From a checkpoint of a small transformer trained on Wikipedia.
Architecture: LayerNorm before each block, learned positions, biases, tied embeddings.
MLP neurons of a small language model. Each row is named by its layer, matrix (up: input weights) and neuron, and shows model dimensions 48-143. Each number is 500 + 50 x the weight over its row's rms, rounded and kept within 0 to 999. Numbers have three digits each.
A block is one neuron, or neurons of one layer that tend to fire together. After each block is what it responds to, as a language model described it from the Wikipedia text at the highest values.

L7.up54:553559496501472524493505488511517473480403522510492448518510482542526471474455490421524506527475512438524566587450490568500490506477525403434522494456533511498560590522613517507420560488475516466483501526534466571510481432499469610539467429604452581465507400565522537546565621507534494460
Description: Article "an" after prepositions. Mainly "an" right after a preposition or conjunction (during an, in an effort, as an), plus word-start pieces of split nouns (t|ube, Pat|riarch, syn|thesizer).

L8.up487:540493511413467483512456488537594498406491478517532521499565451644564510469409479491505499453462533530497516560476514573540523558413513509466483547581484448475422441413524481493468464480466423570570525557436595498494523458589461476490466509507400487450606538571481563516519533499546503471
L8.up638:493484517567530538459439452465554485472497520497552535463586497584579425485478453407499539524480526552568490599556436492445515517507456435439480591607535472434384462484487532556491485500501519498545489552470478430529549575504492534621526511527481503468479500514486586529553462359608516531
L8.up657:555419511472469497491493452564517428475504561506584629508554506579537477531480484461428438544462502448527516499484549591629517514465576550487410541584565555511434452472564496508554495496388397493466594533473564489527551539576468482555489430446410425423431577494428474421481526446517457529
L8.up756:540579461445393461439497433459435477484573509516399536468449500586526473372514491528602496494525557499458483562549566509545479535513558506418489552564499578483416470471529511443387519411449480580492533531547463419484547482567510487505508472490376512439524564507469537550479539539515506522
Description: Start of main verb. The first piece of a main verb right after its subject, a relative pronoun or "to", such as "s(ave)", "finds", "turn(s)", "be".

L11.up1:502485514450380525533469448439515450491560454540469507427585442494418534512450478571508507617443523506468493563476536501489520547483533484459482563470486510439508533470514598511451478448482572593595491556454449554442497508430489628587414529599537438412458491508449560347467482405493455411
L11.up95:498427414437493510542519482477441489476524438511567472480496568540522434493528576514517526432487393419527576432471446519373445490501513447507542611517549494513574580461392492486563497562454550454552523574488462535509529557528470551462454457540542474538572575482486454545464555477556518511
L11.up176:546394523405434553567514551499549520415598567518575487522455506524566420423479432525557515472439517499495596511556417537564560481485515481389453459448509525525476432544531495464509526479435526492585452554568477569456453542517461538461470533563492496481473428535389434434482471471532546479
L11.up196:447466468395440539482506516460555520483574439527442549453515604532526565457460479566525531507494492424462494440590575489457513621555465468498499496428498580479495515558437461474494427431454529563475500577510557479429588516509481594443509521512481403513591433551419557482540560448500401525
L11.up236:456500558516489514470442505511489600589477523487508519517433446653513483549495470511415653451530477413532465510516476422566547451470461491453432547481446476520573430481528500469458441459441590467472559513541500542516444467512445544567471468421436591534493455561414513513471538432454553500
L11.up298:512469559440415473519445418481517640523547394495498466394470454517492424494454502550526492522494540495529562523526508512489511538526454580558465523430479505557485465415491481495485432417497504500506468501496504602533487520518505510534477473514489545507570585462480518540492500598530563599
L11.up333:476504469412479577379407554459516498568525525510633564516497510546521458431491496517584502506485481466433484597521474525463461517607571470495484563528478524527495499457429415500521538582474533522452460505451531613539526529545538531574503478534462532462605602485425527478522421469548460528
L11.up384:446455524450631520583504561534511466588581499521557470450428478503555501447466495507571456441526500570471451512467530456480526475575481649470546414534434591534506521479489489497596429514449483513462497569538438473537504541493562486407453492436417503533483499518435524531525507458524527561
L11.up474:512412513421531482445454485563517539628542387504534512480460473517523535397506563519376610439537544542535571420523451458499542517448485556557497516434553466509489581493546543545529511483458566530437504512492492437572410523525496462513513482509526533517475580517501510511463432435534506558
L11.up502:529487456433451469493483520509577522424468491518461454421512385434503509473448488554501576482534478583527547492552534449432496496541548460535484530462549494446412404524494485613512546503453475508524536471540562531584413520556506464446457536511526509523569511405491516455489536471533472496
L11.up540:467507553456583611525522623564525593452531431499559547416446497529488483463448451527525488519544463490448443547559514609527507457498481477497504440431565455488554404440518497597500428533434551590643427537508473508428469559611552564483464510488464511448541429456440488504471472529547390490
L11.up584:397422571455464469532504489440563537510509471634434514508546491526569466472472483500509531488478502499557462516530459339446543500434483554442512530419559545585501497527509470472500417418481445568519409518541475466520511463560417460546505489539433427531533414539511556576476531568427445420
L11.up651:556508457392491428480507458520575492447536500492592547369458581466556470417435469555503462459493457585535488497509494454412520472555488487632485446406502564498451456527563426498487467473479533491513424501427436451556507496490434524491489489559544520570534509501611471440499468578521468486
L11.up723:495429547394412585416512469575488541476564511479513523508553548524522481552552566570442570500474562534602530520508529511529482469455573529469466477475460630540499481465393532517436456490485538498486525502446557554556518451567523471461490553426559496445443512555370481431478541471550495455
L11.up751:447416487464522476481493571514545485502515416470502525514479426551495538477483469450559466444494464425424600394533475556494547456555573473475556528510418501488565545466485542516431483432535510515541520539479554523529463484455423518515530479518570505519597576448484560444488506516577538514
L11.up761:495461562439548464534464493473459566482492573447501499456509469561478565499442495475506472525547521543483493430559416567434596540536469490501480523462532582407483552505446450591424473562557451527529530581487519481518550489505494528468443440545476479453544512471569385486530437441540451634
Description: Subject-verb agreement point. Fires on verbs and auxiliaries right after a subject, e.g. are, is, shows, be, must, and on plural noun endings such as -ters, -ents, -ists.

L8.up385:480439539438506516449397453542453485444528591434454479526453509499520541473564431481515482511436499443517469596446539442526472501492589522478498577537541535437471438499518492566506547512431510533500564589506434519473456480445488547527499540482466483483553669524405504537526544438533561510
L8.up506:488467527449491556464460453543592392544510610476524558497577439457546423563526507434511521558486469478638556542463503493534462428459470476491491455523459554429553503546600491448518565475460481468438432603575478483459513521434486503472558466478460539572469513439477465507576488534515611522
L8.up613:506473501417532492452420505451527523476524594504468525508425495552502503583519517492506538498520448498594560476482527517470521527454626508419513541501495520572418525529560528485463553528558400487492597604527486513545523499432431531513497540475426444527464459402494404473551528487480436451
L8.up728:465457508499437494484526442557544555442463518510540509512427432495415456402557401541439473469518553500530469505459557536527429486414547501531518508585517576592533464517516462519551552519429458535484444517491538442399557561511547482547457450450529409415552512482502513470502510491453546478
Description: Pre-verb slot predictor. Tokens just before a bare main verb: infinitive to, modals (can, should), and adverbs like also, not, directly after modals, e.g. "able to capture", "can also be".

L11.up22:506459536563551418438439568579538501520509557475519558516538578631524586426425463424465522492515540552506431522465559537433538511573503500466552454563389587523591516521489504520496572530490438548542475417400408539559387578431561528544494472447537454482440521497548517488559459533485493508
L11.up137:538502547450506566574442514508552440479507496505457438577504453449450401449510528481499515619512486471406463615518516486470496497544547475500475471432475586532430512541550505515441490508537519546463448528660585524467457455579574483573479512460507563563522481529475475600534588497512394436
L11.up184:524454564498482492458461574537532476509532535478566566500440526513510557477514468445512449457535513569466535569501519408457556499486473544444491485467516501490495579580545545541593489588477516471489523520541439503495384509463499492584567469401538437469636510406541458473449568482474465513
L11.up230:473518519476482451442409462516557422523529453553514540505457509600498586498452488455461475489481575529589497541447541512456557510423652574554516437553544469539503569463477566373528587531499430500546467537464482583563471485475427437547519485521572523501504495524497574453452579467459482490
L11.up250:582471611542591469459407521523533444564425522417422570510545491494541589494476485548500493531490470535513569478490521497482485501477504509441500410581520473495517538498447506495548549604461494472596563532520546562453523435468425488560481545514480520493557455404527556516500542490507549534
L11.up269:521557445496530579520520394444547535457404539498517529503490486491501430484502570455496528558484396480478459486454560535514509431583540469551397490508365535586570565497465438446434446530552447493458589543458464497497536495551425609600469526523480607578548470468540544576516433477454523494
L11.up382:447572510550518499566409447498453617484501477572536564442411610382463397509578501525448574652528525510507542513556558467503471554430498511453530468407532517532497551550545557506419465445433506523438495566506486465466490514506475625502422486468479544507540450505526533540503542402570621408
L11.up408:510590528548444550461425430510530480513492488440520554582444457552443543405473456490403421467511542537517457599544511534602442486511516507525453533504412576537482447548478483442565539568502484552445479525548545492521536518494588476512501496517457472446583566448467469439604552452537516538
L11.up484:574486493459476500394440492433487437459487463603459556512421527422439450585443508434467467579502473547532493557460559544473591490497488442575392613503532525549516455487520572461554510496540461542397574591568432581555535455486445517538489473512476463491523506585548469493471518398557467519
L11.up505:535528477395549503510391510531563519484494513498448521491454524441559445531417583536531547557492444491534498475560518433482563520495597462463549549535508498482541516437551431521473567570558529495450463563515441504439515508454532520603462459520413602440609420413554499499522394510403568530
L11.up561:443543560536456496561494496398421488487490521566472582523545542494433471566503487530463396492466533458466384578500517551386548519546551543496441484472533570412499473525538449527531465435533536519535493480551539463464490554522527492619406458496390386506526459534522412493532509505484505470
L11.up578:485475486580498530440482526499471515488424513462589471496549494475452470448466556516495466499496496466603501459448478541506544466429397573527508435546430533496534496409492528504465497503510590567524566502502559545536424557515468465513479510398568445532499474448577529517474619492502465479
L11.up596:570446491420545552512434432561511431436608486502508557432493456503508476523426489533454502565532511475555542512517599570430477569473524553406489475443512523601492406498484484606597534434529574481556438544522480491459466576470429558464500449427519451511515478444560482486515462536520508513
L11.up614:496521494494542636528412583527554471545505513521484472404466447408529563532485452520500531535401474481506547502531559473491545457468497544539576455556511473577555584453552500488549466505515509463515483545480436441499408467511497551637524533464450452528471596521602521477472420496507525530
L11.up702:487455571561498480461480474490589484489423522493488546551520523529507476480591585463505555455507501483550546433528428418435544513427508585432598513514445510597498489459555548446480509433541434517573507506420465449549538575494546482486516394512459532538460558511572391538544547462547499448
L11.up759:512435516474519473392458507439574482506539562440442431520516565536505444560519568503527399492512569532570566519439510503527553554513510464498485529478474523486439499585459489455488595445441467501485533543506382447484467494485488501424517464467559509486513509446532533557570449562487577532
Description: Article "an", infinitival "to". The article an, infinitival to (decided to, forced the two actors to) and modals like would, could, can that introduce the next word.

L7.up413:441506550466472486484470490492564460467521573550500429417471559575481407452633397485446430533481460359556412523524492506473562441485441492473465461549565580507507460507474584579522485488509538481486400500529560525491495562475505500535426524425531405524504480484432464472477489497439517538
Description: Passive auxiliary before participle. Forms of be (was, were, be, been, are) and adverbs like first, temporarily, usually that come right before a passive participle: was first recorded, can be programmed.